Part of a small language model's weights: width 224, attention and MLP in parallel.
MLP neurons of a small language model. Each row is named by its layer, matrix (up: input weights; down: output weights) and neuron, and shows model dimensions 48-175. Each number is 50 + 12 x the weight over its row's rms, rounded and kept within 0 to 99.
After each neuron's rows, "fires before" lists the tokens most often just after its 100 highest values on Wikipedia text that the model never trained on.

L6.up321:43 50 51 45 47 41 38 76 31 41 61 72 47 64 66 43 63 75 52 55 80 62 41 37 71 77 50 32 56 55 53 45 39 56 50 41 33 72 47 49 47 53 52 57 35 42 68 46 60 66 53 52 71 62 54 53 49 45 54 29 26 61 51 66 59 64 48 47 46 56 49 45 52 33 58 69 54 36 58 47 59 46 47 33 67 39 29 46 50 41 52 61 46 53 47 44 23 71 55 63 55 48 43 27 56 63 49 61 59 38 45 72 53 74 75 57 44 55 20 35 35 48 56 35 61 48 45 43
L6.down321:52 40 52 45 63 37 55 77 82 71 52 59 54 70 47 46 37 54 46 56 43 44 34 54 51 64 53 52 26 67 59 65 38 33 57 64 50 46 50 55 27 35 54 39 44 43 48 52 53 39 43 50 35 36 49 51 51 38 62 33 44 62 56 41 52 60 39 40 29 49 58 65 48 37 39 60 45 45 67 41 55 55 54 56 40 28 80 62 46 44 34 47 42 61 34 54 37 42 44 95 56 33 41 49 66 66 40 57 38 51 42 53 63 60 56 61 57 63 62 51 60 58 33 44 46 57 47 56
fires before: "=", "\n", ".", "\n\n"

L6.up1030:37 59 43 32 57 43 64 51 34 52 72 48 49 37 32 69 69 43 45 37 47 30 49 41 66 36 65 60 68 62 54 45 55 47 49 64 43 38 43 44 63 33 61 60 40 59 39 45 49 46 52 31 47 55 31 57 34 44 50 44 75 54 42 35 35 47 74 54 57 40 42 54 34 51 45 48 59 60 24 60 39 36 46 61 60 59 51 47 46 53 45 53 54 82 61 68 47 73 48 35 47 54 42 50 61 40 59 45 47 43 57 50 25 49 62 53 54 57 51 27 57 22 42 44 56 54 43 65
L6.down1030:57 39 66 34 50 33 46 49 60 56 50 33 37 40 48 53 46 44 36 48 56 57 44 57 29 48 64 57 46 65 49 54 41 47 50 55 46 65 37 53 44 74 56 48 52 54 42 61 30 48 62 54 38 44 55 77 67 54 44 42 50 45 64 62 73 66 60 50 57 70 68 46 49 54 25 46 43 45 57 43 42 59 47 55 41 81 45 36 60 43 62 46 46 32 40 63 53 39 58 49 59 49 62 40 64 40 53 55 73 56 47 58 34 46 51 27 43 59 62 61 49 42 71 51 64 44 44 31
fires before: "-"

L8.up330:48 38 42 53 52 34 56 62 44 32 32 50 32 47 40 67 63 74 59 38 48 55 74 46 55 67 46 56 50 63 61 34 54 42 48 67 62 55 50 48 54 75 73 67 29 73 64 57 48 69 43 62 42 31 52 48 62 53 59 37 59 55 50 37 62 37 45 46 58 61 61 52 58 19 46 49 62 54 50 58 63 49 59 49 55 44 51 53 56 54 59 53 53 63 49 79 55 38 36 57 64 63 44 42 34 58 53 24 64 43 55 44 48 57 45 46 38 29 20 47 34 49 57 58 49 63 38 46
L8.down330:32 63 43 39 49 62 64 43 57 52 56 69 39 40 44 31 31 35 38 75 45 56 50 33 33 59 75 52 30 56 55 47 49 37 57 48 59 70 40 52 29 50 47 43 72 47 55 45 47 26 58 71 50 63 52 21 58 46 40 79 49 57 44 61 24 53 44 50 32 61 69 54 44 59 43 61 64 51 44 72 26 54 59 42 61 48 56 34 30 41 31 63 36 44 48 41 57 48 60 54 26 51 56 54 59 40 47 44 50 54 42 39 73 49 37 68 55 62 75 59 64 73 35 54 48 47 49 67
fires before: "\n", "\n\n", "raph", "="

L6.up20:39 34 55 40 37 55 42 61 63 62 51 49 51 32 54 61 72 40 58 41 65 58 48 56 46 57 33 39 69 41 42 53 47 58 52 75 58 52 50 49 48 53 54 46 34 58 52 23 40 37 20 49 32 38 56 68 65 48 50 38 47 57 37 67 47 47 67 41 40 59 30 61 36 35 58 41 41 47 56 63 47 59 49 29 53 39 44 48 58 58 45 46 39 52 40 47 52 64 68 37 50 44 22 41 66 67 61 47 77 38 31 40 64 61 49 20 72 60 53 40 53 58 43 61 67 47 64 52
L6.down20:28 48 42 47 61 87 30 45 67 60 49 48 53 23 52 52 62 48 46 44 48 52 56 71 44 61 30 26 41 66 47 40 48 71 52 68 46 40 50 55 42 57 41 59 37 59 43 36 42 45 30 41 34 51 53 56 54 53 48 99 37 57 62 54 62 51 61 25 49 45 48 76 59 48 63 86 51 59 50 49 62 46 50 28 43 56 53 46 42 65 59 34 49 48 41 33 43 68 44 49 46 54 57 53 62 56 54 33 81 46 29 40 60 59 45 31 52 66 58 37 74 60 43 45 50 52 56 38
fires before: "="

L8.up721:46 29 44 24 61 50 70 61 61 28 47 59 42 68 50 62 53 52 59 47 69 40 63 46 53 57 61 74 45 56 72 48 46 50 70 65 49 53 48 32 53 56 48 63 33 57 45 50 34 54 42 45 62 36 65 61 63 58 41 34 66 59 64 59 53 66 51 50 56 51 26 51 69 51 69 46 33 54 48 70 68 48 55 60 57 33 60 52 53 34 44 53 45 44 43 56 43 48 39 52 60 36 47 37 37 49 42 55 60 64 59 62 51 41 46 61 58 56 45 34 46 56 33 31 65 47 59 65
L8.down721:60 38 61 40 36 58 49 41 59 57 32 61 18 18 46 48 35 46 53 54 53 53 33 62 35 56 74 55 45 41 47 28 47 64 37 52 54 34 71 41 49 57 38 49 77 36 55 48 69 45 51 47 40 62 65 57 54 62 75 37 49 48 57 43 58 53 59 49 39 50 59 36 65 39 39 41 32 41 43 68 36 63 60 66 26 49 62 43 50 34 42 26 23 46 57 40 32 56 50 55 54 46 59 69 72 51 45 43 67 63 36 42 61 72 65 76 41 60 40 37 45 62 52 68 52 57 44 53
fires before: "\n", "=", "\n\n", "ional"

L2.up775:38 47 48 45 57 65 90 28 64 46 79 35 44 48 65 54 47 47 47 46 57 62 66 50 43 59 53 44 48 51 55 43 44 48 41 36 45 72 48 38 54 41 36 61 50 79 47 37 43 37 51 39 35 56 39 47 49 50 35 57 41 21 68 44 50 44 54 73 59 56 52 47 46 35 62 54 45 28 45 71 43 55 65 55 51 43 47 35 57 57 48 43 51 63 61 49 57 54 44 35 35 51 47 40 60 59 42 57 64 66 78 40 43 33 36 48 82 58 58 43 52 36 55 61 61 41 53 81
L2.down775:50 21 44 42 57 15 47 62 35 71 53 62 44 46 59 37 81 39 50 42 51 39 32 61 65 49 28 38 44 34 51 66 50 59 26 70 63 54 50 70 52 55 65 43 75 58 62 46 68 46 41 52 61 51 41 60 63 66 40 20 61 64 33 24 55 54 61 59 71 60 41 37 54 57 40 64 29 30 38 38 47 16 69 54 49 48 56 47 51 57 51 37 46 36 51 47 48 51 56 58 45 39 45 46 52 38 73 48 60 53 46 60 62 50 60 44 58 50 52 64 46 53 49 37 40 73 63 46
fires before: " |", "–", "-", ":"

L8.up501:39 30 27 50 47 46 35 72 50 40 25 37 73 37 54 50 60 73 45 40 50 60 30 61 61 48 44 39 55 45 47 53 59 49 67 64 61 53 42 61 58 66 49 51 35 58 43 52 31 42 56 53 32 36 55 48 70 47 39 44 56 51 66 56 87 32 39 41 64 53 53 51 27 26 44 63 54 52 49 60 59 61 54 37 40 52 67 63 62 54 48 73 51 65 53 49 38 73 55 39 60 62 38 35 74 44 39 21 75 57 52 57 63 50 48 37 46 43 49 31 50 50 54 66 57 30 49 38
L8.down501:49 28 54 27 51 76 68 54 45 62 43 62 79 64 42 69 83 47 60 60 67 50 43 56 61 57 41 57 48 42 40 57 30 63 44 44 52 49 50 50 55 54 50 32 49 52 55 47 64 64 45 29 48 41 63 69 50 49 37 84 35 52 40 51 58 43 67 59 61 34 43 58 37 37 53 46 44 60 37 48 51 43 61 48 17 53 42 62 43 54 59 52 63 64 64 51 59 53 59 56 35 50 44 54 39 37 45 51 36 42 39 36 41 64 46 42 50 53 75 45 63 55 48 46 41 38 51 40
fires before: "=", "-", "\n"

L8.up1135:43 35 46 53 53 40 43 55 55 56 54 41 41 50 63 44 56 31 42 52 28 49 70 44 74 34 38 48 40 74 42 59 56 40 50 82 61 61 20 41 53 44 41 51 35 65 63 42 38 52 35 31 57 53 46 55 66 57 48 45 55 55 64 42 36 70 62 36 41 58 53 44 39 45 38 50 49 54 40 62 39 58 31 44 52 64 31 48 53 62 49 55 49 54 66 74 61 45 49 57 67 59 40 62 57 37 59 52 48 51 43 55 26 61 67 48 52 48 79 61 50 27 41 23 52 39 52 53
L8.down1135:53 48 59 42 43 55 45 56 51 51 48 53 48 32 37 41 50 35 44 59 55 67 40 50 33 33 53 42 73 27 64 47 65 36 38 64 49 67 60 60 56 50 46 69 66 27 39 26 77 61 63 45 48 54 55 32 39 62 49 49 30 47 48 57 79 68 35 41 57 67 54 66 38 46 53 52 56 56 47 46 29 38 52 52 67 58 47 64 65 32 62 55 40 47 37 61 72 41 55 46 53 66 59 83 66 59 50 56 38 53 60 63 36 56 60 64 29 46 57 51 35 46 52 47 58 33 39 47
fires before: "-", " |"

L6.up3:34 57 41 50 50 57 61 78 49 45 83 38 58 34 59 65 64 79 57 55 29 49 49 58 63 56 47 34 77 63 37 45 43 53 62 60 45 48 39 55 65 39 47 52 60 79 57 32 22 55 55 48 52 33 56 74 61 43 44 39 39 67 65 44 33 61 51 54 63 54 45 63 41 64 58 59 53 78 51 57 62 50 44 56 68 40 59 48 52 60 49 54 54 63 56 56 34 43 59 53 49 55 75 41 57 25 45 42 44 34 34 36 43 67 37 49 66 46 42 37 44 41 29 30 32 53 63 36
L6.down3:58 50 45 41 35 56 39 42 50 54 39 41 50 54 68 47 48 54 55 55 70 64 49 66 41 63 79 60 47 40 50 51 67 51 48 45 44 58 42 41 36 58 29 49 53 31 36 57 53 66 71 70 59 64 41 64 38 58 35 20 39 55 57 62 44 44 49 57 29 64 50 31 45 26 67 51 37 32 45 63 32 36 44 58 35 83 34 51 36 54 39 65 29 42 55 57 62 49 69 55 41 48 39 74 50 53 81 42 56 62 57 37 44 51 57 50 43 46 64 50 60 58 56 57 48 63 48 61
fires before: "-", " a", " the", "C", "lis"

L8.up954:30 27 27 56 49 57 57 66 48 54 33 52 51 25 42 74 70 49 51 51 63 61 53 65 38 56 27 37 52 65 57 46 50 55 52 63 63 49 67 55 51 59 38 53 26 63 35 38 46 55 24 26 35 44 61 66 61 43 48 49 31 63 61 43 45 50 64 42 18 46 53 63 32 46 56 65 66 63 52 55 52 42 48 30 36 56 37 45 57 62 42 44 44 63 39 49 47 77 49 58 66 56 40 48 54 55 63 43 78 50 16 39 54 72 55 36 78 50 50 39 68 61 40 60 53 49 50 37
L8.down954:51 41 39 41 53 99 44 61 52 52 42 51 66 23 45 64 60 41 59 50 59 48 58 61 35 61 38 32 54 60 58 49 42 66 51 64 49 43 38 52 53 52 50 39 44 38 47 48 47 48 41 40 35 37 53 59 56 50 41 99 49 50 46 41 53 40 49 43 55 49 61 63 57 47 61 67 59 50 52 45 49 49 56 38 37 56 43 54 47 64 57 44 52 56 51 39 55 58 57 47 50 59 53 52 40 60 47 43 69 72 29 49 52 64 51 37 51 52 57 44 67 64 53 57 50 51 60 45
fires before: "="

L2.up704:32 29 27 48 50 47 69 42 53 61 39 53 61 40 66 61 66 55 31 61 48 53 63 52 36 54 46 53 73 50 70 49 37 63 48 66 62 59 26 43 58 46 47 19 45 51 53 44 36 49 41 28 61 31 40 44 53 54 27 46 45 41 42 32 83 43 66 50 47 54 59 37 51 20 56 62 80 46 36 59 52 70 50 39 46 44 36 56 57 64 40 36 44 57 48 52 48 58 53 45 34 58 68 53 65 49 71 41 65 70 52 62 36 54 52 52 43 43 68 60 51 37 62 49 33 51 50 61
L2.down704:42 59 48 42 39 03 61 42 55 60 45 58 63 60 72 29 59 53 47 61 67 60 45 35 54 56 45 59 60 59 69 57 68 49 33 35 47 38 42 38 50 57 46 60 39 62 66 50 54 59 51 56 55 50 53 67 42 45 53 04 65 48 48 33 50 31 45 62 48 46 50 50 44 34 48 65 61 35 47 42 43 51 55 39 70 57 64 43 68 41 64 56 52 39 57 51 49 80 54 41 41 54 55 56 45 41 83 53 40 60 33 36 59 53 51 46 34 43 46 47 54 50 57 55 49 54 54 47
fires before: ":", " |", "s"

L8.up1133:33 31 40 52 61 52 37 76 44 56 48 51 57 20 56 62 72 40 42 53 61 64 55 70 42 49 34 24 41 62 43 52 46 63 53 62 69 45 45 51 43 55 44 48 29 66 48 47 33 49 10 36 39 40 56 61 57 35 45 54 41 65 57 56 58 49 59 51 21 45 50 66 38 50 71 68 53 43 61 60 61 37 54 35 39 45 42 50 65 66 51 56 44 62 41 42 43 84 50 55 55 50 44 38 58 55 62 47 70 59 27 45 58 70 51 33 66 50 45 31 81 64 39 59 54 47 54 37
L8.down1133:47 47 53 48 50 99 40 61 54 61 57 54 68 26 49 62 65 37 44 59 57 42 59 69 32 47 24 28 43 52 50 57 48 57 59 65 56 60 46 49 53 52 46 48 50 45 49 33 34 60 44 32 44 50 60 62 59 42 52 99 43 59 50 39 48 44 54 42 55 47 51 62 55 41 69 68 57 49 40 54 33 45 47 41 31 60 54 45 48 53 40 38 53 56 52 37 57 53 55 51 50 47 53 47 48 54 57 44 62 67 47 49 60 63 54 45 60 59 60 37 77 64 60 51 54 50 58 43
fires before: "="